Part of a small language model's weights: width 512, biases on query, key and value.
MLP neurons of a small language model. Each row is named by its layer, matrix (down: output weights) and neuron, and shows model dimensions 202-329. Each number is 128 + 24 x the weight over its row's rms, rounded and kept within 0 to 255. A neuron's up and down rows have the sign that makes its largest values positive.
A block is one neuron, or neurons of one layer that tend to fire together. After each block is what it responds to, as a language model described it from the Wikipedia text at the highest values.

L6.down44 [104 167  85 132 159 125  95  89 106  90 117 151 117 147 111 143 124 114 150 113 160 148 109  95 151 113  99 143 128 159  68  84 133 146 131 131 136 159 143 126  88 117 150 105  83  91  94 151 134 113 134 123 105 138 112 140  98 146 145 116  76 158 111 141 105 134 123 120 141 168 155 111 145 145 134 143 154 126 156 175 121 155 100 108  85  90  91 142  91 145 107 157 125  99 171 146 116 160 151 109 132 138 137 136 189 112 112 141 123 110 111 158 152  94 157 122 134 151 144  98 127 148 112 118 116 120 121 172]
L6.down112 [132 166 124 115 143 102 107 144 146 127 164 100 118 110 155 113 131 111  99 119  85 162 149 143 122  92 167 136  95 182  66 112 155  85 109 137 135 109  92 124 122 130 168 120  98 144 150 133  89 101 142 134 127 168 113 170 120 147 110  84 154 146  96  90 121  81 158 116 101 112 117 155  86 153 129 134 149 165  88 144 142 151 153 119 119 118 131 112 122 141 144 122 113  98 124 130 132 112  88 161 130 126 125 166 130 150 117 141 126 167 101 139  78 128  96 134 150 111 138 103 144 118 187 144 169  96 201  90]
L6.down1221 [111  77  99 107 145 152 129 126  79 159 128 139 133 153 129  96  88  91 140  99 112 117 155 161 156 138 154 111 149 122 127 143  98  84 127 132  91  58 161 115 119 130 173 161 144 139 114  85 133 145 124  97 155 176  72  96  92 182 152 132 150 109 145  97 155 175 132 129 119 155  92 109  89 144 152 184 145  88 100 152 101 124 107  98 106  93 115 169 139 112 142 105 134  87 116 112 173 159 103 118 118 145 122 129 125 128 123 119 154 128 165 155 146 126 128 162 151 126 130 139 125 124 141 124  68 124 122 109]
L6.down1331 [ 88 135 134 142 170 188 111 120 143  87 130 152 121 118 121 124 109 137 152 124  72 162 132 113 149 117 134 182 138  97 122  74 118 134 125  75 125 126  97 124 112 139  87 112 122 104 103  80 147 145  88 113 167  94 109 148 130 164 152 109 121  83  88 131 129 124 104 138 179 111 145 117  97 126 147 158  84 129 101  77 123 127 154 165 147 116 134 140 121 123 133 122  89 129 160 123  99  99 155 125 141 127 107 108 133 128 123 120  99 168 110 141 128 162 131 164 130 130 132 119 142 128 156 135 101 120 141 106]
Description: Sports-article tokens for competitions, stages and results, such as playoff, Cup, Division, round, and score digits or zeros in match and stats tables.

L7.down42 [138 148 139 126 131  99 154 136 107  99 113 149 113 145 132 169 110 158 166 105 164 141 126 131 145 124 141 140 161  89 154 122  95 165  93 144 139 139 110 127 170 119 120 144 116  85  99 136 124 114 137 152 156 153 142 142 160 126 163 130 122 139 145 187 135 165 141 102 144 109 144 114 167 103 154 157 157 110 151  98 157 130 123 112 133 138 123 108  97  95 132 151 157 115 140 162  81 142 143 135 102 112 111 144 146 162 133 107 123 105 128 180 106 161 151 135 147 179 100 111 127 125 160 129 117 106 108 134]
L7.down71 [177 114 102 101 117 122 144  63 157 124  93 107 104 114 155  90 128 112 137 134 132  74 139 109  99 130  93 112 166 150 142 146 163 128 104 137 133  82 120 173 124 137 125 114 135  95 158 115 143 170  93 105 166 144 162 125 155 165 132 144 196 129 138 127 129 147 126 130 137 172 145 120 132 157 114 129 137 141 125 107 123 188 132 148 157 104 112  92 107 124 150 140 147 126 148 136 121 135 124 120 153 102 159 143 148 124 122 171 139 170 148 120  97 144 182 102  93 169 135 125 168 137 111 134  91 162 157 106]
L7.down838 [161 156 130 152 108  87 118 119 114 112 123 131  92 123  98 156 166 132 132 121 136 130 106 125 134  90 140 102 124 105 123 141 154 177 155 135 142 125 158  96 108 125 147 146 137 137  99 137 138  82 144 125 148 119 147  91 137 133  93 127  97 132  92 106 157  89 104 147 140 150 129 120 122 107 113 141 137 119 128 129  96 129 160 143 124 104 108  82 125 102  91 164 153 124 167 130 118  72 130  99 106 153 164 138 130 150 149 137 140 133 109 109 135 118 161 118 106 135 128 124 128 133 119 113 112 107 136 130]
L7.down1166 [143 156 157 135  94 119 142 142 148  83 121 130  86 119 123 145 117 110 151 123 109 106 178 149 131 126 138 127  92  97 154 166 137 152 126  96 145  99 123 147 100 147 142 154 134 138 153 145 104 129 149 127 114 111 159  99 135 151 130 132 121 139 103 106 134 121 133 109 132 140 126 141 132 102 109 106  74  91 109  97 162 109 123 135 189 126 147 163 103 142 124  98 134 151 126 153 154 114 139  82 130  87 119 136 157 119 105  95 127 110 118  95 113 161 166 126 106 143 122 138 107 158 137 135 155 116 138 137]
Description: Final word or word piece that completes a multi-part name, code or technical term, often after a hyphen or in lists and tables, e.g. Transit 5-BN, inferior frontal gyrus, Sekigahara.

L6.down436 [150 107 170  90 117 140 102 120 125 130 169  82 146 105 138 149 166  99 150 143  86 157 159 167 109 117  93 155 150 108 159 140 123 157  83  97 114 128 128 146 127 173 128  61 130 152 165 168 100 124  96 143 166 131 148 142 161 122 103 151 130 110 117 182 135 135  89  87 142 112 148 114 120 124  76 107 115 116 122 112 100 114 163 118  81 120 132 143 124 143 105 100 148 117 128  99  97 104 115 150 139 140 176 120  96 115 119 163 111 115 148 147 124 122 151 116 142 131 113 102 137 106 101 106 132 166 154 139]
L6.down462 [ 82 122  95 123 113 111 116 140 102 113 119 113 154  92 125 102 145 140 125 163 133 137 120 129  88 142 140 104 150 107 116 152 165 122 121 118 144 115 147 124 102 104 106 122 129 104 158 119  94  40 146 144 158 179 159 159 160 108 102 108 121 114 151 108 104 111  97 147 129  95 146 145 148  85  92 129 159 160 115 102 146 161 104 127  92 123 163 126 120 114  87  80 153 108 133 132 107 161 101 141 157 147 140 127 125  98 159 139 140 122 118 160 127 112 174 130 119 153 144  86  75 117 101 128 117  91 144 123]
L6.down511 [139 109 122 123 119 104 128 152 151 127 136 156 119 103 113  98 101 148 115 119 100  94 124 141  98 144 108 112 126 128 111 150 137 123 124 109 153 151 125 119 140 125 153 116 162 175 151 136 119 139 103 105 134 147 136 146 158 123 132 146 118 152 141 159 145 107 108 142 147 152 117 160 118 140 112 208 135 163 155 149 134 122 148 124 147  94 141 124  96 155  99 151 139 123 163 107  81 141 124 107 108 130  93 126 135 148 139 165 116 140 144 107  95 145 131 104 131 107 138 116 125  99 135 122 158 134 167 146]
L6.down803 [155 157 159 163 132  84 123  82 132 162 112 109 140  90 122 143 133 144 106 133  96 132 113 123 133 164 149 144 137 121  96 127 143 144  89 143 154 155 107 157 123 112 125 127 145 118 142 139 114 118 145 127 130 147 116 118 185 123  73 115 178  95  96 132 106 151 132 127 117 140 131 113 120 146 122 148 133 146 140 156  79 118 130 103 105 139 142  81 143 117  92 172 103 126 151 117  84 166 101 128  98 138 154 157 125 121 134 166 108 137 156 161 122 150 137 159 117 153 143 142 112 104 125  67 155 160 134  98]
Description: Numerals (sometimes words) that finish a designated name or identifier, such as Brigade 73, Bellator 211, Flight 3456, Squadron 6, Lake Victoria.

L4.down1331 [163 146 115 129 176 179 111  75 135 112 120 100 141 180 128 117 125  87 149 146 108 125 143 133 126 107 147 116 159 101  84 102 109 123 152 127 110 115 163 146 101 180 154 118 103 144 150 142 142 147  37 137 146 130 142 146 156 121 122 131 100 129  93 118 151 141 128 142 132  98 111 116  85 108 138 116 119 178 114  86 100 135 103 138 130 130 155  87 126 117 132 139 139 138 116 108 160 102 123 139 155 157 120 111 155 136 133  99 144 124 120  91 135 124 113 165 118 138 151 114  91 116 106 134 157 101 153 156]
Description: Final subword pieces that complete a multi-token word, mostly proper names, places and technical terms, e.g. Fus-arium, Sim-ulator, Cro-okes.

L4.down1315 [174 157 137 134 112  87 128 113 120 132 129 173 118 120 149 140  85 153 152  95 155 104 168  98 102 103 151  95 166 127 128 117 111 103 148 172  98 107 106 173 153  97 143 135 132  66 116 167  88 163 109 127 116 104 141 101 111  88 117 124 123 188 131 132 125 102 137 101 101 136 118 137 114 148 118 133 165 116 137 115 134  80 101 134 118 121  69  89 104 124 114  96 124  83 144 130 133 130 118 167 115  94 161 128  97 148 160 122 135 131 139 185 124 121  86 147 136 112 175 161 126 149 111 128 158 165 122  78]
Description: Words naming a sport, event category or division, such as Hard (court surface), WWE, kg weight classes, women, singles, soccer, often inside results tables.

L7.down454 [114 106 104 129 122 160 112 138 139  93 148 127 151  92 161 120 130  95 137  99 139  97 140 123 138 180  99 133 125 121 137 131 150 116  94 138 101 107 102 119  98 126  93 111 102 117 130  99 121 141 124 163 132  80 180 134 151 122 111 142 177 124  98 179 114 135 125 201 129  86  93 153 148 168 131 146 111  96 133 114 104 173 130 196 119  92  97 116 139 115 143 134 128  83 132 101 107 121 147 143 169 147 137  80 141 129  98 140 133 136 151 110 138 158 152 105 107 132 181 130 135 101 180  76 131 107 151 122]
L7.down483 [109 109 139 130 154 109 137 114 145 102 107 113 152 105 166 109 127 163 132 128 123 123 126 145 117 133  64 134 102 133 120 104 126 154 125 148 132 136 128 126 147 116 114 127 123 128 149 132 132 164 126 164  84 125  73 116 135 102 135 161  80  95 147 168 160 133 129 106 127 115 107 125 101 131 145 146 123 131 125 147  96 142 142  96 150 146 204 138 155  92 120 109 112 117 148 134  92 128 143 101 108 141 111 161 144 117 139 135  91 154 153 142 123  88 123 138 188 147 120 109 103 132 135 115 134 100 141 125]
L7.down655 [ 95 131 102 154 130  91 133 129 137 150 175 171 140  94 121 140 118  80 159 148 136 148 154 122 156 153 172 100 160 143 128 143 153 135 103 123 151 115 114  95 114 141 147  96 132 109 146 174 136  75 124 151 141 138 134 126 174 150 151 131 121 149 141 152 113 167 115 143 115 107 134 153 118 146 126 146 103 125 125  80  94 117 138 158 127  84 131 111 111 157 154 110 101 141  92 137 126 121 147 121 167 135 135 128 124 118 132 162 122 119 111 111 115 127  81 151 112  84 155 146 120 140 124 134 127 139  55 132]
L7.down967 [121 163 137 141 150 126 136 116 145 127 106 102 117 138 126 141 136 133  85 111 127 104 121 167 151 120 148 127 146 153 129 129 110 154 150 139 173 128  98 162  76 120 118 141 162 108 169 102  89 151 152 161 140  82 115 106 146 108 116 137 164 129 131 120 146  84 152 118 148  79 106 122 110 118 146 158 148 114 127 133 125 137 128 125 117 118 127 148 132 126 127 108 157 133 166 133 111 134 146 139 154 152 176 113 153 132  95 104 142 132 109 158 125 122  92 152 144  71 135 108 109 109 149 130 141 143 127 171]
Description: Nouns and pronouns for groups of people, usually the object of a verb or preposition, e.g. warned others, reminded people, listeners, visitors.

L6.down723 [149 140 118 140 148 123 126 108 167 108 111 150 160 117 170 127 143 142  99 116 128  94 123 134 153  94 155  69 138 100  99 156 132  93  72 112 123 122 127 161 148  90 134 130  99 145 142 124  92 122 106 161 173 151 120 153 161 122 117 109 159 128 172 120  91 129 134 171 137 124 148 132 120 124  73  75 148 111 136 112 142 162 132 121 107 129 123 129 115 110 117  97 142  81 129  87  98 137 148 129 130 154  71  95 167 113 123 119 115 150 141 103 121  91 108 138 113 132 137 130 124  90 114  99 116 144 120 125]
L6.down974 [ 87  97 112 131 151 110 176  79 167 153 139 155 105 132 157 116 118 113 134 130 105 169 123 107 125  99 149 154 114 180  78 151 119 122 136 124 120 152 117 155 110 135 136  92 136  89 125 166 125 131 124 161 103  56 147 115  93 113 133 110 124 130  77 104  75 103 150 122 120 108  97 158 166  99 118 136 152 110 141 136 114 134 178 118  97 137 146 138 106 107 147 143 158 135 143  97 142 183  88 138 151 117 132 132 139 129 150 144 121 135 119 141 136 107 170 148 140 119  90 159 132 105 118 119 124 136 121 141]
L6.down1083 [101 103 128 128 135 169 124 108 118 150 137 156 142 168 135 157 129 135 144 130 119 171 106 108  87  89  96 179  89 174 118 106 133 115 134  97 147 127 101 178 142 180 132 121 111 113 138 156 120 122 114 131  99  89 157 118 123 158 132 151 153 118 121 120 152 128 142 123 133 138  73 152 118 123 108  82 178 130 173 131 117 139 151 132  96 149 123 120  77 134 116 180  91 132 117 160 136 132 128 108 157 131 124 108 137 141 147 103 114 109  91 151 128 126 144 109 143  98 116  78 141 143 132 139 111 131 138 138]
L6.down1272 [125 137 146 114 126 128 143 134 165 167 136 134 150 136 108  89  82 114  98 120 159 149 142  71 145 132 121 117 126 141 176 137  92 155 120 121 121 114 120 112 132 140  96 105 149  76 131 111 161 108 125 111 143 173 117 112 126 149 131 141 122 109 151 170  98 140 129 147 128 116 123 180  79 147 145 130 169 141  99 107  77 108 151 110 146 148 155 166 130 119 151 132 119 128 136 138  73 123 152 110 161 116 185 129 159 130 158 120 157 119 130 106 128 101  87 105 127 162 136 135 142 111 125 125 158 115  67 138]
Description: Plural nouns ending a noun phrase that name a group of people or things, often after local, party or a number: residents, workers, critics, soldiers.

L7.down337 [133 129 130 118 152  47 125 171 131 153 147 147  99 142 111 112 156 133 132 147 120 131 110 135 141 165 118 114 144  86 167 161 156 136 106 152 176 105 138 119 102 129 120 102 136 137 135 166 126 162 104 109 121 104 134 154 148 155 142 127 156 161 164 121 118 100 146 118  88 143 121 120 138 154 167 144 126 138 101 108 125 154  86 170 147 129 152 121 128 112 104 157 136 140  74  93 122 120 142 117 154 148 126 111 131 147 123 132 123 173 146 169 143 107 131  94 119 148 127 120 111 147 107 118 157 121 140 113]
L7.down650 [100  88 157 137 115 123 124 115 139 121 112 143 170 108 139 109  99 124 114 189 135 130 136 123 156  96 109 125 132 164  95 155 112 131 126 161 101 116 131 150 132 124 165 146 148  95 121 122 106  76 140 123 140 121 122 133 173 130 122  64 160 190 133 104 185 100 130 109 173 166 124 145 119 146 180 114 137 140 137 172 112 151 163 112 165 152 110 155 145 134 117 105 115  93 187 147 131 167 122 162 137 150 195 116 144 159 136 113 136 137  75  97 149 134 115 110  99 157 106 143 143  88 137 108 108 110  98 158]
L7.down732 [144 155 186 187  92 128 161 145 128 138  95 144  80 137 150 139 134 173 165 105 108 152 110 131 127  63 138 182 152 110 101 114 166  85 136 124 130 128 137 120 125 158 140  70 127 141 155 126 156 161  97 123 136 137 103 136 104 137 118 129 140 118 136 166 122 130 100 151  87 129 126 144  76 122 125 155  95  83 133 119 128 145 150 134  91 123 153 120 143  79 140 119 154 126 147 136 127 105 107 111  83 119  98  93 113 139 125 115 135 150 113  87 129 154 137 141 108 127 175 145 138 113 182 149 144 107 124 142]
L7.down985 [157 122 152 132 122  99  97 191  99 140 139 118 110 153 169 146 149 134 105 142 120 134 163 142 117 129 154 117 120 151 149 124 133  97 147 146 139 118 116  95 120  90 129 134 132 104  75 166 179 173 134  92 142 102 105 118 144 136 105 107 165 127  94 137 151  87 148 145 167 131 180 121  79 152 144 107 118 136 147 136 127 152 128 133 184 148  91 155 151 115 126 122 152 135  82 123 121 132 102 154 114 120 129 110 139 126 144 126 170 127 134 149 127 102 117 108 175 137 144 126 110 129 133 113 134 171  73 100]
Description: Final word of named competitions, awards, charts and institutions, mostly in sports results and tables, such as Open, Cup, Games, School.

L4.down492 [189 125 104 160 139 163 137 119 150 137 146 120 131  90 163 137 110 141 112 146 130 130 124  97 131 118 141 155 155 129 112 134 125 200  97 111 134 112  77 122 131  99 154 114 123 124  97 133 154 156 114 132 152 126 121 106 131 104  55 107 138  83 152 163 109 130 128 136 113 164 122 122 110 140 124 161 133 126 123 169  67 117 159 160 147 129  97 109 162 165 191 149 140 117 140  91 141 111 124  98 172 134 108 131 105 151 128 126 124  98 173 150 148 112 154 164 123 108 142 128 150 132 131 113 123 141  93 123]
Description: Plural nouns and suffixes naming kinds of people, such as sellers, teenagers, Hungarians, participants, and percent signs in demographic breakdowns.